config.yaml
n_kv_head: 2
activation: "gelu"
norm_eps: 1e-06
positions: "alibi"
qk_norm: false
attn_scale: 0.125
tie_embeddings: true
decay_fraction: 0.289
decay_shape: "pow"
MLP neurons of a small language model. Each row is named by its layer, matrix (down: output weights) and neuron, and shows model dimensions 144-271. Each number is 128 + 32 x the weight over its row's rms, rounded and kept within 0 to 255. Numbers have three digits each.
After each neuron's rows, "raises" lists the tokens whose logits its output raises most directly, leaving later layers aside.

L13.down318:103103126111116000092093104148128108154127156118128109083115140068135135121072155173175122167149150144186114122115055071158069112124150129181144097131117095118124114122255104163113126082099119183151127158086203121144172122083158155127142086169114101155136121091141131076164125181098132094128155090102093102142141174103140131077164131123108123090148145121074160097148129079104100106131
raises: " (", ",", " and", " in", " |\n"

L11.down674:137116158131125133126087153132124110085123103148100116083125125106151164110134121146113148110152132148171125095175103101132129091107165101139078105183150125141071123100255105113140115095142157079117111120103109113131159135163123163092109089119112107107133080113047111121138077151121103129116158127072100116119143166124074111108141144092162121133137087084113147117091076132165122173138
raises: ",", ".", ".\n\n", " with", " from"

L10.down981:083162156086122191152141167117129128169153153120120110108173184121078130085127162144139079143120152140167116099163149108158098161120081098101109134124166093152142166169211080180110162141161165116107117121091124149081148135129104106114108147116063143170135064177124185121106129140187117156108087116181056141141139146121140163118112136132153132113106118094120105113131126206104102175111
raises: " and", " as", " here", " by", " from"

L11.down682:127196132134086171107130149132139171121140088148132124139173127170099128084144136045162168147064133087109143155114142072124130126119191142146072116134129164111128048053210127157133095127128174097095113129184208115137143123168113114140122099154119087173167124126142130142152168161062106150110235102114136059164125172113096144116153152135128101127091142147145131100118143106126127100094
raises: " of", " Of", " factor", " established", "amin"

L13.down845:172107114113091000214101190148147117136166117123113095125150148117167116104130095128149144106154133168153123161173153077144084094171128104070153128094201126137082122130148132161110174115162125108104067144116106171118150142148155108090048127115094102141086155101171123067161128117124121182170115125120128117092116125080168147126180118139126086143147171130147142146108097129152131124175
raises: " by", " By", " written", " from", " via"

L11.down1101:120176156103127103126167167132156169141097091158160166147142172165126108143176111158193111117128134125164160158141160132060117129088157136176125129111161113096125113086183188095056121169189150121047150136158098090156162112171118094116158077167101089113121109124066144145131112177136109136126122152103150050183062166128156157147139126154115147129122135105099084160142172129112109124122
raises: " of", " Of", "een", " and", "way"

L13.down1081:140104141113110207052118128193121093133148148124119039064087097150123116100122125156096073106126121161174122123177151143167168114160048141102126124193177119133117108116034105132123151090098127110082164152134133142138141145119110114129085144178120152121141141222071127112135105138117091117140144106120147165114049159104086124140112127088155090097151131103134148142092077153186078088112
raises: ".", ".\n\n", ".\n", ".;", ".)"

L10.down321:075140144117171134158133122168155100083096106153085098139085169115167130146183151149108108180077155193160136115111179151116095096117119080133156229156126186145036080152240157129101120125069137095157181089074194110166122174143135148127164141185185131138158159092121118152159094143145128120109122107135146120099094115075078066105159158120110166116132075131207069094125091124094148126128
raises: " time", " stage", " row", " half", " step"

L13.down100:134143115144156018095099179116125145128132133102101089096143118100166170142116146162119142185134202169137126110147151121139105151133145113170127173108109093163126124109255120089130162131140133177128114153163131180081114065151099160154121133129128125127154144102127092154098101115144142110130157102097118108165217105106155163180159151106142083109122063110153181109113127152135170110105
raises: " the", " their", " these", " those", " his"

L13.down385:145107120104132130172105106122117106141117162122109081091174114189170186074120105151078070151096205091154186120169158148106182114118137133118136113117153162143099210139125073103097119100125146126150138117096159121185148083167154160152125092142152141098124099170100099126097096098065110124160137123082120139152134155117106120185101161067133145156160098077159099158130126091136175107134
raises: ",", ".,", " the", ";", ".\n\n"

L10.down535:119098138100115049086109132083116147179177143172126081101147140081111147101117100123172090136121189153125121111139077134082114120112131103137105119141132133085108149147255100150187159079136099117071140104116133153121118127144117134084079121118076107125109095171081129130128082116162089117203165127098090150107152152147150112105166157119128079111156100101185118131123113158100130065113
raises: " the", ",", " that", " in", ".\n\n"

L11.down42:168081106150101115135159161138131185115149116117081143112147140095158147117081138132053135117068106115135145140104097147030136113148104122139158140157132148095153164133223106160127131150141112106145127073166143125150123145083167172124118204129136176123134146092176150114083138111120138175108131194091095147142105084133124121153130113166067166151188099125118126182084090097065153130137
raises: " about", " approximately", " About", " up", " "

L10.down90:171094171144104182040144126159078120160183144149122127099142174198136088112105161119145172118146177127101107119135115131165141211140071154132143091173123113123095147155114158156127063063186091155157103125050121132091129105112139113116160184177169129152096124141100129172175140150124105134148156099141121117083143108172148153151097181102106178099175182138162094110076112123079100126160
raises: ".", ".\"", ".:", ".,", ".;"

L12.down774:129144165127133128096170125091112108152152118081188139150095128112149115149157180132148122200111124131143134086112162128133176136109139186042181087082146131180108171157088136111095174126099172098123128162157146127143128148111179144110120131123128133138089129163145073206111112112126147134112152149130169126133133067148165097108123128142118109133120139151101160124121109096107067119134
raises: " III", " II", " IV", " I", "II"

L12.down654:141195106145122035116124154123173151186129185120096081089129119106123068144071128153130094113143090107127088075113171087154096084137115111176151124165143102049107124071230196163146117173123117157131168127124095151146151138122130107114090131145150089132113176159127124159188085198115150143131148099084123083097034096121099127143114094104115093088091095181127133166208125167161091139127
raises: " and", " |\n", " |", " or", " division"

L13.down663:163104207127166184129097110101138111122163130128105069139140114095156136112113128146098109140121107119199103184141100181130173112070082132174148125160134160136140176125117130158105126094119108151058128148124094123178129085111138171058193127184190153112134190069130081137111131135104161131150134097087155139109152140121088106094086129128151174113171136113103070078150131101155118148142
raises: ",", ",\n", ".,", "ide", " while"

L11.down411:252128130115160207138155120152177155103113143166165087092128159145134136123090171112148148143134105127130093133131159116097128045138190164132090117151142135090093118113151066135145144144060091102107095162112088117127137080165116121151121089112148113172141147147156139108193136162161056132157139126114081118112091143117122125115104113096141100133129136168167147166132140184158112110166
raises: "p", "c", "cl", "s", "act"

L13.down31:116147103158115158077124206110212103147126142149078152139165119081142156147130085099107099145148162117161091121180118129162084165148136111131095167110107105117083122171146126205114137125149145091140146166132100107113118104193160096098105121134138158171155162126170160200148110143180114117147074105110087115059085112130156047152121115088091142127111122150161218147118165120072121130108
raises: " into", " from", " time", " towards", " to"

L12.down899:138172136080180146089128185092143143144150133110129138082093131073149137106171158146102143130089176136175121087157076103138129089148156194100106125108153096144107123132182101161112155115107117130079108120045110156163132129164078142078088128085109087125096126115104125101122123088122092093167144111172105118105084164121114127131170078114133086112151115075115153154101157112179135090104
raises: " by", " in", " because", " while", " from"

L8.down1000:167129092115183104106160115126119129169076156155129099153182154118135120118141157140145175131071123127136137099144145092058176090095113141140134160110156148132150127119147153087126099200107152127136206137152172095106114076090150103087125133170117166115143101121134128139128071129097134130118075118154070126173162110130116200126125120146128156096157163152074144098149086191122103157184
raises: " etc", " or", " other", " others", " and"

L10.down48:127128132172153000058137146107117142149090131167094120116171134206065146084148164143152065102134139173049084102124174090163153109138155189173153149097097091154092131130255151091112111092122082185113163162115098153069108130147136137221050133069172126191162153092119061160104117119091151094094116096145139158113138139145126186193145140133054130125103118124116129119098113164076132119128
raises: " the", " them", " their", " his", " this"

L13.down518:155097095099118000144148127145106120150137155096101059104167193112090120165142134131146116100135145157128156120146134067124152116130093119131169096169106118142125110182082111187158116128103134135089145109113171143125117199136132187148156113104128127115128130103125064142111095146116140179157133099149138154061151144136099134151100111124154155134122126080120127130135108069112127136125
raises: "2", "3", "0", "20", "1"

L8.down448:150086169165138105074127093074103072188172151139125110171077091071162125131175144174089083122165155102119112141120125128110140045164125123134120187142110167156157185126131088091140133140079092116156070132126130065072028122086131147174077173192139093141077109170131129141175115076107133115121188125141123125124137074126098145135142115076153137212163189141082099130158128088102141114121
raises: " III", " II", " I", " IV", " C"

L12.down792:195136109070105154103106149118116085115175103082104114126089142117169130129115093083158084172174162104104157033160129157154159157079193129114173134112060139134166080096220098161125169149143145091147104108147114146103117120150097066089128093091119147125123138167069132167131138164142123105141157079080199187132107143145196082114143123178163116106141107132137156107101186127143142136160
raises: " are", " suggests", " they", " were", ")===\n"

L12.down573:109122154146151133080160180212187135169088135180081108150087170154158118118143108117067088131120171096138152139106175099076098157144172141142131153075093150112127109163218155122125097145168144138112047120111195130092096088172086086131162140177148101118146088121111103117136158150132076160151176170180059139155162123154184140109116111178094166090144123189071089106169131152133118130137
raises: " as", " particularly", " including", " especially", " adding"

L13.down597:119147150128104255120121135115141104178111123153106112099092112107149146113114114149107119089155165074107130116089097125090152124114159133135120090132099152092081123095000154111116112071137142112093144160075106142121139110098126180122170125163079107152158162094125124109154173121130120103112145112136152146121157134144076138085066123137135152109142108108157142126101090128126132167147
raises: ".;", ".\n\n", ".\"\n\n", ").\n\n", ".”\n\n"

L12.down886:124138131148123165110127150167153046106193103154106117140151144177082144119063134125131132095092157144057105135177122075104077166110073170170068182146174127111153103204158138130149058104103127148174130191131161159092122154117042141088106115168206147085123159111122092130162209140145132111099181115107146170126105171113174107085090154113108119151122176142152153175134120118143124113111
raises: "-", "==", "–", "===", "."

L10.down705:165170085120067190043147128127134089193093122152159134119201094133125143107147121121128157098110174107121116188180113139119138119113168103095158086174075152104136150181079143132109120130069093089163110126110126097105103057195148109095176103136118148155121137131080139134123107132095159076118120116100100150100117163175117193104083100063130085096142164159172141124089121117125093118144
raises: ".", ".,", ".:", ".;", ".\""

L10.down680:112171105153123080157095155172134107126136087145129112094124153144137142125099126160107109098090129129118088054147130127055165121085117176098151092173081130103077122113186062195108110123165065148161136129147143145152108148151114131190098084092110141170120208143104098142118089143067113118134101108059083137158143118106210165117152117154168109093171117143162147118163151113100155065107
raises: " it", " some", " the", " they", " he"

L8.down33:149098119163131179140131133171174122122096186111117150071110132139149123193093169104104127084054124161146146169142138093188129173084131126111188124104164148112128136174103138124128095189140100153056118176132215102105152153115133130104140087094192113100111173108186152134132083129117141083131120139118144097137052122121160117156110189090130115134087129124137128126060149161157131113112
raises: "ing", "ants", "ment", "ant", "ed"

L12.down460:130124129183158161134204119149106143187108087125109125154136166087131136143155090095155187151038158142126109111133137102109146099087154146107115155068121182141150162153224150090155096154183163101132124088168110131145168084148079196129092137149137158107156136135098082130166160123165141110141191084077176126161134128116149111076167085143096118084078095133098087071093104109085119175153
raises: " of", " Of", "olic", "ound", " respect"

L11.down464:087097051073157000131115155093053133143115120148133181077142177148140126117104157189109122163098189157141119128136169155068145131141131095130158099161115117171098172060236151091146092099152090149078122161112057163138045148135099119165105116125124074139123150119162090124112087121103122136157107165098147149180142077118113128142144067064146152086138150116146120125122132120057146099153
raises: ":", " the", ":\n", ".:", ":\n\n"

L8.down324:152168070158179102149070147190056138154154136156079117101143186132126149061127087168118154154113156073117101114104148162108178126099139117146149081120098086155121104151215117130152093124115109163139107158174095119087115105163132163096181139126163145171102086115123176110077126105094087149147146134082138154140175154133183122149097162134124122125126156152138116126153106117014172115099
raises: " other", " their", " either", " its", " others"

L11.down555:175156126091109058109149105131157142096151153056063112085079111140196166165167108135086153115126179159085132138126109088121149092134046171138126085147203132185148115167124102107147155137145153131078145166122177088092173194115130151150108151099139127086097125163167120144104091165154116104118140051103159132156110140161164120074127077174109152076146100139181124153080144106078143145084
raises: "0", "1", "2", "3", "5"

L13.down645:148122119096142000120082145115154199114076157133122141129136195083147129103120095151117087142152157118128118152173121165122137142109157153087110136111152125106126145145240137143112150136094073118119107113124139071144071137134143114114106166171140108120093142135129089087129071153134102129183144121072127153105123170129101098097161150134143108081198114172155146174159116130142102132138
raises: "\n", "\n\n", " in", ".", " ("

L13.down825:140129136161136138131166185181110078125119114119199151072128136154093118144118172156132135109149170075145100142119101148128117097136135138038113109130153127150137138068093129161054134147106129103137110114159085109101159143085094140162106179159082097146101136097166141113096128130118164156123119066113157139134087068108196145175091126145119139097175175178091156206162143100095080113186
raises: ":", ".:", ":\n", "):", ":\n\n"

L5.down953:182162121130126113159099144176102175137101148112191120137173145109104159123137135143138132092148158149140162138111201129102143132065125155146110124097098079088128119132190101109116166136193131119103141097102078166139139137125166175129140162050135106132107152159199157093126151142152153159099116063076104188116163135143137074113151133166131148153096082177112124092145103109076052139139
raises: " they", " he", " far", " well", " she"

L13.down340:153153089138191170128114112107156125096114143164076129112144188090136113119115138113160123116126140129152127107155163052107169132130101123181112097154123156102110054134197147184139182116174150081106157116132092153093085091155078168146154120118151140128163165153134166115168092103129096146173203110097045074152146111125075114114084157135128115142147169189177124128095224103146168168131
raises: "ary", "or", "ed", "us", "ing"

L11.down525:135135141136115169128169146149115105160155128118126095191140145138081058032095157082104126095195140119109096126168167107119147162065136117060120157151148155052089114179082158199104128090167134150119137112096157116144187144103133123154176118157073150114169094168218140090129124094086117130122118117089138129159161071178163155118129142087121137099171081152119044058156144142138148137142
raises: "ize", "ized", "izing", "au", "ization"

L12.down993:132140102151170223151076170164149082068155099115075116112134175186124113099116140128090123155143183164165115085134159112144175116103107160150088107118160139135159132110068147145152127081117085165137122079092169118101090095150125129100188091140177104087193146102043127082107126108110128130132146064141137125138157065088125121125107142117144131159148122092077121134130153156103159169086
raises: "es", "ions", "ion", "ed", "ing"

L13.down881:184090130088095000142184126075105135192102153120099150125150131122126133190166119127106143110123121130118153132124115133118126105143110152088187143107136128184171107192088155185156167138153098097142146079136168125159155179131194173145124163079123148131079119132151113149100139118167143142136104103096115107132067120158117121112110095116099140170179162126128172136122125054101126142186
raises: "0", "3", "1", "2", "7"

L11.down831:110168119158155075125182143115122171176102153155131152074155140091156102143139129140144097142080134126130111170192162131090124097129136163198133134149100158160069108111174134104127179137089087168166134121118106128073077113141153106162129141121075147151130095094103118146111115156133106076172096110072114111167166129142132161117161094109091092135138076163064171116148103107089070101137
raises: " the", " it", " its", " their", " them"

L12.down876:111135134056120042144162169157104135137132107152133114110172106119136120089139092171128120146154110114115087154101112114151184145075173121147080119089203131098066156138189157121138147115167125085140139139160136103115164091142145139158145168154133079125128099129086152160123145151093157156133097131150122158199179138111145175107087121163176057154081112120157166130170135103115151129116
raises: ":", ":\n", ":\n\n", ".:", " \""

L2.down1026:130133121155165129158087158119098106140121095131184158093130136119150108141100152115177104145204172137176148178156191155134122114137085161146096132105101083104117104075186077102087134083120119104140164146141069131114107169107143154114149138105139128115116176169092110159183162198168087099157094161058131132136221133174134112145113162150162147116102117130131152111117168114057081054172
raises: " they", " he", " she", " it", " there"

L13.down998:131096114132152068101099104107116143154164173100128147099113144083182090096130189126077142101155173110133145135137121153089116100123120129127086118131158138111067146147255102140105103134088184126100106145105169096190127103172123143103110167160099112161180129094172123115109133107135076144148127083166113084148175140104075085104179139115157096119122090133153139163133125099078082100138
raises: " for", " between", " with", " by", " since"

L12.down998:108107053152129221114123100141123171127130172081122133164129086120149077155170136138138099138126141112131121120145109152094125136136075149141152112133100170095104150069082143152162166103114102104137108134128089127123125160155161059120113174145108134171130134094110109120168124111097161157126109072137127158080114102135116105164031090080091170120074142139111163193059132138109110141155
raises: " to", " towards", " toward", "ez", " for"

L11.down269:111122102087025000165137088145143156156131174142127104045126131151160081108186106150123172171166144154119090072143145120135177117141079175150118120169145121220060112111245141130169074127127124130083137113101098122163146131118154106174111093115115138103138106115131092208108116170107106210191125104095130159093053122118127113112126170128114149140116137126195117142125179027101112123130
raises: "9", "1", "7", "6", "0"

L5.down188:169161116164170173092196154190076159090097130110185170141173204110106078212122134180179134119129113107163149108094154134091164156102146146138145097091089124156090117148156097135120140152121115095125195137130072148127146143170122122126139117154103129133156124135128110133121189065143104154176135061064158074136126201148126135167166150188121123129089130135126063120076129153140081151127
raises: " of", " it", " well", " Of", " its"

L11.down377:119093107194117146120095173068184137167127181101093107089086123107140157153085154112099100104153086122151103110126123091148159097147093116084219130086171123116128161170130113154170162130122079168121144131132170070112188176091133126101139112126199160177166190161116166135165111123117105189140164102080123106135107104118116154135135137133057136123146099109175112136029196126131074157125
raises: "ant", "ment", "ance", "ers", "ing"

L2.down151:082120155147192026140123162143067120135101141132159097078070113103122143154154102197176094150136162049129080114154140101127118152121159092090185127104123164139148094112182098154107138128142124131047083147140108173140101124132108161128134102061120115145159194102133137114100090135176120127081154101103158109142152141116156208108152174091101124090157127131095146141138117142108122078102
raises: " it", " they", " he", " she", " there"

L12.down501:145175136140112104106105162137180173139122113134112142165168114174187108123153121121113102152096155132130126121134137079099157092099138081131170123140107108151103098105189139113148067105169109131143098059131138162131113065068095114137143149095120150149159094147074143117143130162149112146136160093113141131088098114162179165158145135147163068105132091101182139136203135113120150158098
raises: " are", " were", " have", " include", " remain"

L13.down41:154124118074128195145131132112073082114158126146125161140137135169124136117120051175139133148147167130137074095148136108119111170135121124120139126142148143118087139146044174152124147139111138115107162145175174174148134090153137097139067197199142124149145165164100122142115127177050108151177131065111112131141126164085119149145126131045116117119142128123185145123099097133112163082083
raises: "et", "est", "end", "ening", "es"

L2.down693:153195144123115139099091160162139159122180124146161100148194149164166100117159088073099140150127137115140110098149174150095154119119154102160139164081137097151133115053191111120190067109141151088085097079117090150143115052106143100133127118067104174162186074161072101167131161141160136148090099130076099095039077126101151159124122105163147137140134091113121174159131125100115088114094
raises: "hip", " themselves", " were", " are", "'"

L5.down486:142154083154129131153133169105152156061180114100149083095196091144172109121112124178120110112089153120165082114121173101128205161135175132075129108119115111135096187136249146114163080102168160104134138105077157119117116102142085120091111125104201130141131110139147107090142148151141151163077120145137076102081038094103142106180177133184147148113100083110149136143140108130166145141057
raises: "’", "hip", " who", "'", "ies"

L2.down299:142050110138140123136147086150187137138140156117136093102178178159093120096022126104085120165144165096115148124193148129148062107162094116089162187114119142166124145078202113130154149110118145124092083100141105131096180141142123169123146080141140158107128077131168118152141106172113181112157143098149129143149141126133105145143136109125093133112091093144131130134092087135129149124179
raises: " York", " Zealand", " England", " Jersey", " Britain"

L11.down788:147109169151191125136073146210153152179121077069092134216068120093166142110152124102133182093105142076097125131136132148091101112124117112159102134120086145174153118138255176077186162163062136176120184113144129096094122131120103182111201099126038185095068134152174125129163161157104099119126150150165151126126183124119084160118153175133118114095168082170149151158121058128142108132151
raises: " other", " others", " fellow", " rest", " similar"

L10.down308:125132106202109143210172146137119129136085111150166188120120140135125174154171139057139151101125164118131122176065134176111176136090157106125070133060127100094140143101181177118095104096141172129101151180150121121094161131140114121079133121132061153170113127157116157062102173149128107128146140109109105138171140139172156134131067139204143168150096094136102108145152143096082121166102
raises: " of", " Of", " issue", " effect", "ra"

L13.down443:110144073158138180121099104166174146202130124117106150118090135098119140106056133075151142085143120104114095106137130117145129163084107131088166128120156167152102174170249139158107123152119166158132151136098129140133146139103089078110116115080149121106115142125095136101144148096118132110155122155101134099132160112148132113109159147153103115113149124111136148079081137127111071124114
raises: "ities", "ance", "ant", "age", "ment"

L2.down636:168113139144117162099119139140144107117184191077105143101145117138096151105088124175173124115118091092119153140187106131110093150078065129169118150175136124126127125143255114150092099128112142168097120162065161086047154143105176090075125123129103155127118069111110117108121115107092133169106126119143154124107177158151105155129121083138111173109120098095159154090144119170150077152113
raises: ".", "th", "–", "st", "ly"

L12.down985:081178079152151147090156158176173105136175152095130118102174147193138094077120112134128174183114128185120158077159137133111196105137180084134118034124131153130118095091115121132115126174122142151132138143062163126171150089097109131138133114128085112150086128151066114112135090118150105058132160103056093126115149094070117121102147138172182096106145093133136106188223151113132106136141
raises: " |\n\n", " |\n", " |", "\n\n", "*"

L11.down23:096141147133144173125085157125163101103178196111151103103162091135080154135106138121078144154125112104079092133188097118097130143128108150165173134145156106130090102122136143125120107055147073125116129089116117139131161120068131183062136151187218153096135117122157108133136167124135161173163145078076129138128092160110099130142136142112160108079146125082133183138141162094160080179052
raises: "-", ",", ".\n\n", ".", ".\n"

L11.down586:118137110126164162145164147145147168157133131121147141116120132135093179196154135123049142154154103042082123093125110141110141144162069182124169122167161094109084152143103131160104120116186105073135208096103153153124129166140161109113106133087106102145167118070165159157106130115153160138079122142140146127079146110144099110173092203138091188157136101155071086151127143110114117136149
raises: " to", "ently", "encing", "ly", " back"

L5.down1003:146167116164069145130138154203126177124176107133140122155179096174165113118178100119070165170112150120120122143127197106105188086133127133157145148134093137184115148112166155142172084083163123143104109039135150195112102069079117068154148108063102153153144117170058147176103151130150139156119126162137114128084104104094163128149114127128158102109130088078093133128170112103082139153081
raises: " themselves", "hip", "mith", " were", " include"

L11.down617:143119085112107180125136181133109105060130119133134159138143167120133117111160092111166124107149129108136148221122131113071120121099179123214158108141120057097177109137116119151147183154166150113096158145123135116096102123161129134171176051155076079168082055184142113157125153156157108077137170113139166167129147185136120147181136093157125102110061084091131095136152178085082089173097
raises: " of", " at", " Of", " in", " between"

L11.down1031:136154166108110106078105202084093112130185105139124124110138106109149174143106144145115118125192119175111124122101164119164138184110177108073122128132100129129121060142103089128163157109125118106160171155133167178122111105113088114180088102163116102158103081080146103173121113140187113104159165112072145106098096140164139123148183134100152117104123128130121148112169138138066149123097
raises: " it", " they", " there", " possible", " if"

L11.down914:067173110081127175136148139085162102117130094112077192147117169080075111110097151105169149153131142092094104163139161103102075175072177128179122112169130114163129147107112165115138144102135123126095159119120119167092114083165107134140138111211106087114184124120046102147165131147139128154129139162107098169194140127138161089106137127134136124082099051098129154122120116135137138100080
raises: " of", " below", " behind", "a", " Of"

L12.down908:131103146125125199094187068136161106131145136096100154170089128159190171143118121130144110179139120113169096131173159059114119182149096163102163097185093082119135149176096083153095091142169105118098169116167063174143155133116112137140139143107087140156144141146123116110154130143167164151159105117125131163094134119117118129115139139139130079179193108108098117114170102124073075228089
raises: "ices", "ridge", "ances", "wood", "ici"

L11.down216:216170106125149064094108098145183099109170104165156106105147149134146122131154127176098157139091145098166124090176131146088124152151163147088117152064136164127089083129194093201123128101128130140058086081098131083138104176123121126186128064105092151132110152173113163178111130125105123161106128128098075122111147076095105065156142103134108138126110095128100132065112143101137120117124
raises: "'", "’", "',", "'\n", "ca"

L2.down344:125163120099104113165112184157121140118153152136160114104155119171144095111095146120082145151081163113151105114188147194104131120145139115123101127097156065147158121154242137158165116071144166132115142118083111118121140095110118099169099107135106097111135146180083097085113144135134119166095093171131130134088122164084177095137118131166139124124123116176139095213106142090111080073061
raises: "'", "’", "',", " |", "men"

L12.down649:092118097156163070115108136111096112099134140147181129046171163085071143152137142165171106129109100145132142100127155122049142142073149116142122131125120149130129072130124111150132151118110065129176129111124092139147130112095159163128126168095100130112046172126167118136113129139147124108128162094041148113151162140074204143182129136105151099121169125117117220104143116130104138064117
raises: " they", " it", " he", " she", " you"

L8.down292:117116126078146066144131162081171191081129127108145121096118144080130123140182115141197128131160131109110125093154158142138109141154136097129133096171101053044177096132150112104149182114170169119110079107135116108136076082150123138144120140136043057110131161132161090103122152132169098088110191132114109118143134145107128094159157183069190034115133146172157140173126164123087112134096
raises: " it", " since", " this", " these", " they"

L12.down146:125111154135115134166170192166047151097142089162138151143095187093095077185114110129110144142120120097070100185091103130127137114103141139094168136082093110164067156166124143076134139128169124077092172116188131176145150084178060114154181132055121107126117127130220139120151164131080101121151076153052090099096112124116182154152143105160146138147108118200115157158147113087123131144107
raises: " of", " Of", " few", " others", " all"

L10.down513:145144121125147169157123129112145141143133134159115103086161150119135093170120168118140113175070143115150149082114139103128140136120131103148152144101165066086106142093141113113092135172131109124100153142053087118129147101122088109096155110115096131078160116164141141142197170110155135143129128085170088145173111120143132099111129119059144127098055088144140148133152111156161111124115
raises: " and", " or", " etc", " |", " but"

L11.down348:126144126118116053135161208165065104117144131140136089123142113133200134116122101128063100138082126071209106172119072151077187152072191097080121076121150100145121146151072125154151100119138142062054122158127103085070156147112093087164163144108142092149097120123145098160128129169215139114189114131118077081134135089175154148142145074156129119167159116092092104126114147070087131113145
raises: ".:", ":", ":\n", ".,", "://"

L13.down878:153127118073149121118106154087137133172113211104139168083157120144122120077117127119098136157145145123120110122144105098177066095125133119114165111190188111057107147061255094201120128120123127130131095176120094117235085101131117114074088140137116094144116134158141124131100120145101104112148140093101108119143169124123144132195100124092160151147130158111111130204074134152114064100107
raises: " to", " between", " against", " for", ".\n\n"

L2.down1147:122081172109150147120085132154076106102134158171193127098156137166096092129104168146130143096193172070150123086162145141150142124161190110025115088160138098127134119110128126165145134122152149111136051150152119164134121154158156148131118120116115133185138160096170125130102059124205158133078115107123107061164118142083181143115124143119085099106183144120064114101094052133159103078164
raises: " she", " he", " they", " it", " Apps"

L11.down624:134145073151219070124161142137104143170073144131130155076213186090136128148178195145168112122026179148137096144160153166059148118151157128193106168127118171166092105114189157118120156077121097160143141192120112144053102111164125099171095107126117114176106137154103097138109081125095171116188083118086101100193166150112146169156177090157066092095097101180073149149117123130115150088128
raises: " an", " their", " the", " a", " its"

L11.down286:146157130172104122118116113162063090116198115134147124125138160075100183081142096038131171155090119171115147101181074142090132142102196145135157161093104136164099169137124148105163080120101155155076157115162073042111121055122161109167169097075099107150106148146176134108139133136136092109104135112105128142107010138176130209153134176118135101139172123118096142125081151117132120134115
raises: " of", " Of", "uda", " themselves", " situated"

L2.down705:162179158122112159124102152184184140125129113212156154161165134170163105112152095088106135164137154104152153126176173132119189103101173112177128158136100156168105170089182123143117076105122132127131092079119124150136104130110116081155129146135077193111179136138111107152107166162117111098104131129127148139096116088111137155165103110136173117125121128078133134119196143131111196139099
raises: "hip", "mith", "chaft", " were", "uits"

L11.down1026:143148091137145082139095155117113127142156170076083129137182148091088110135140169172102147071131116168106128143173119146100175121108133101168169129145118135142113176171183158119112112073138084133144130168151097185108088107157120130131098137056126141105139177103141138097086119156131112130111165083148091118133149163072158174202114142141080072179144065171121121133131100147101096066087
raises: " the", " it", " these", " his", " their"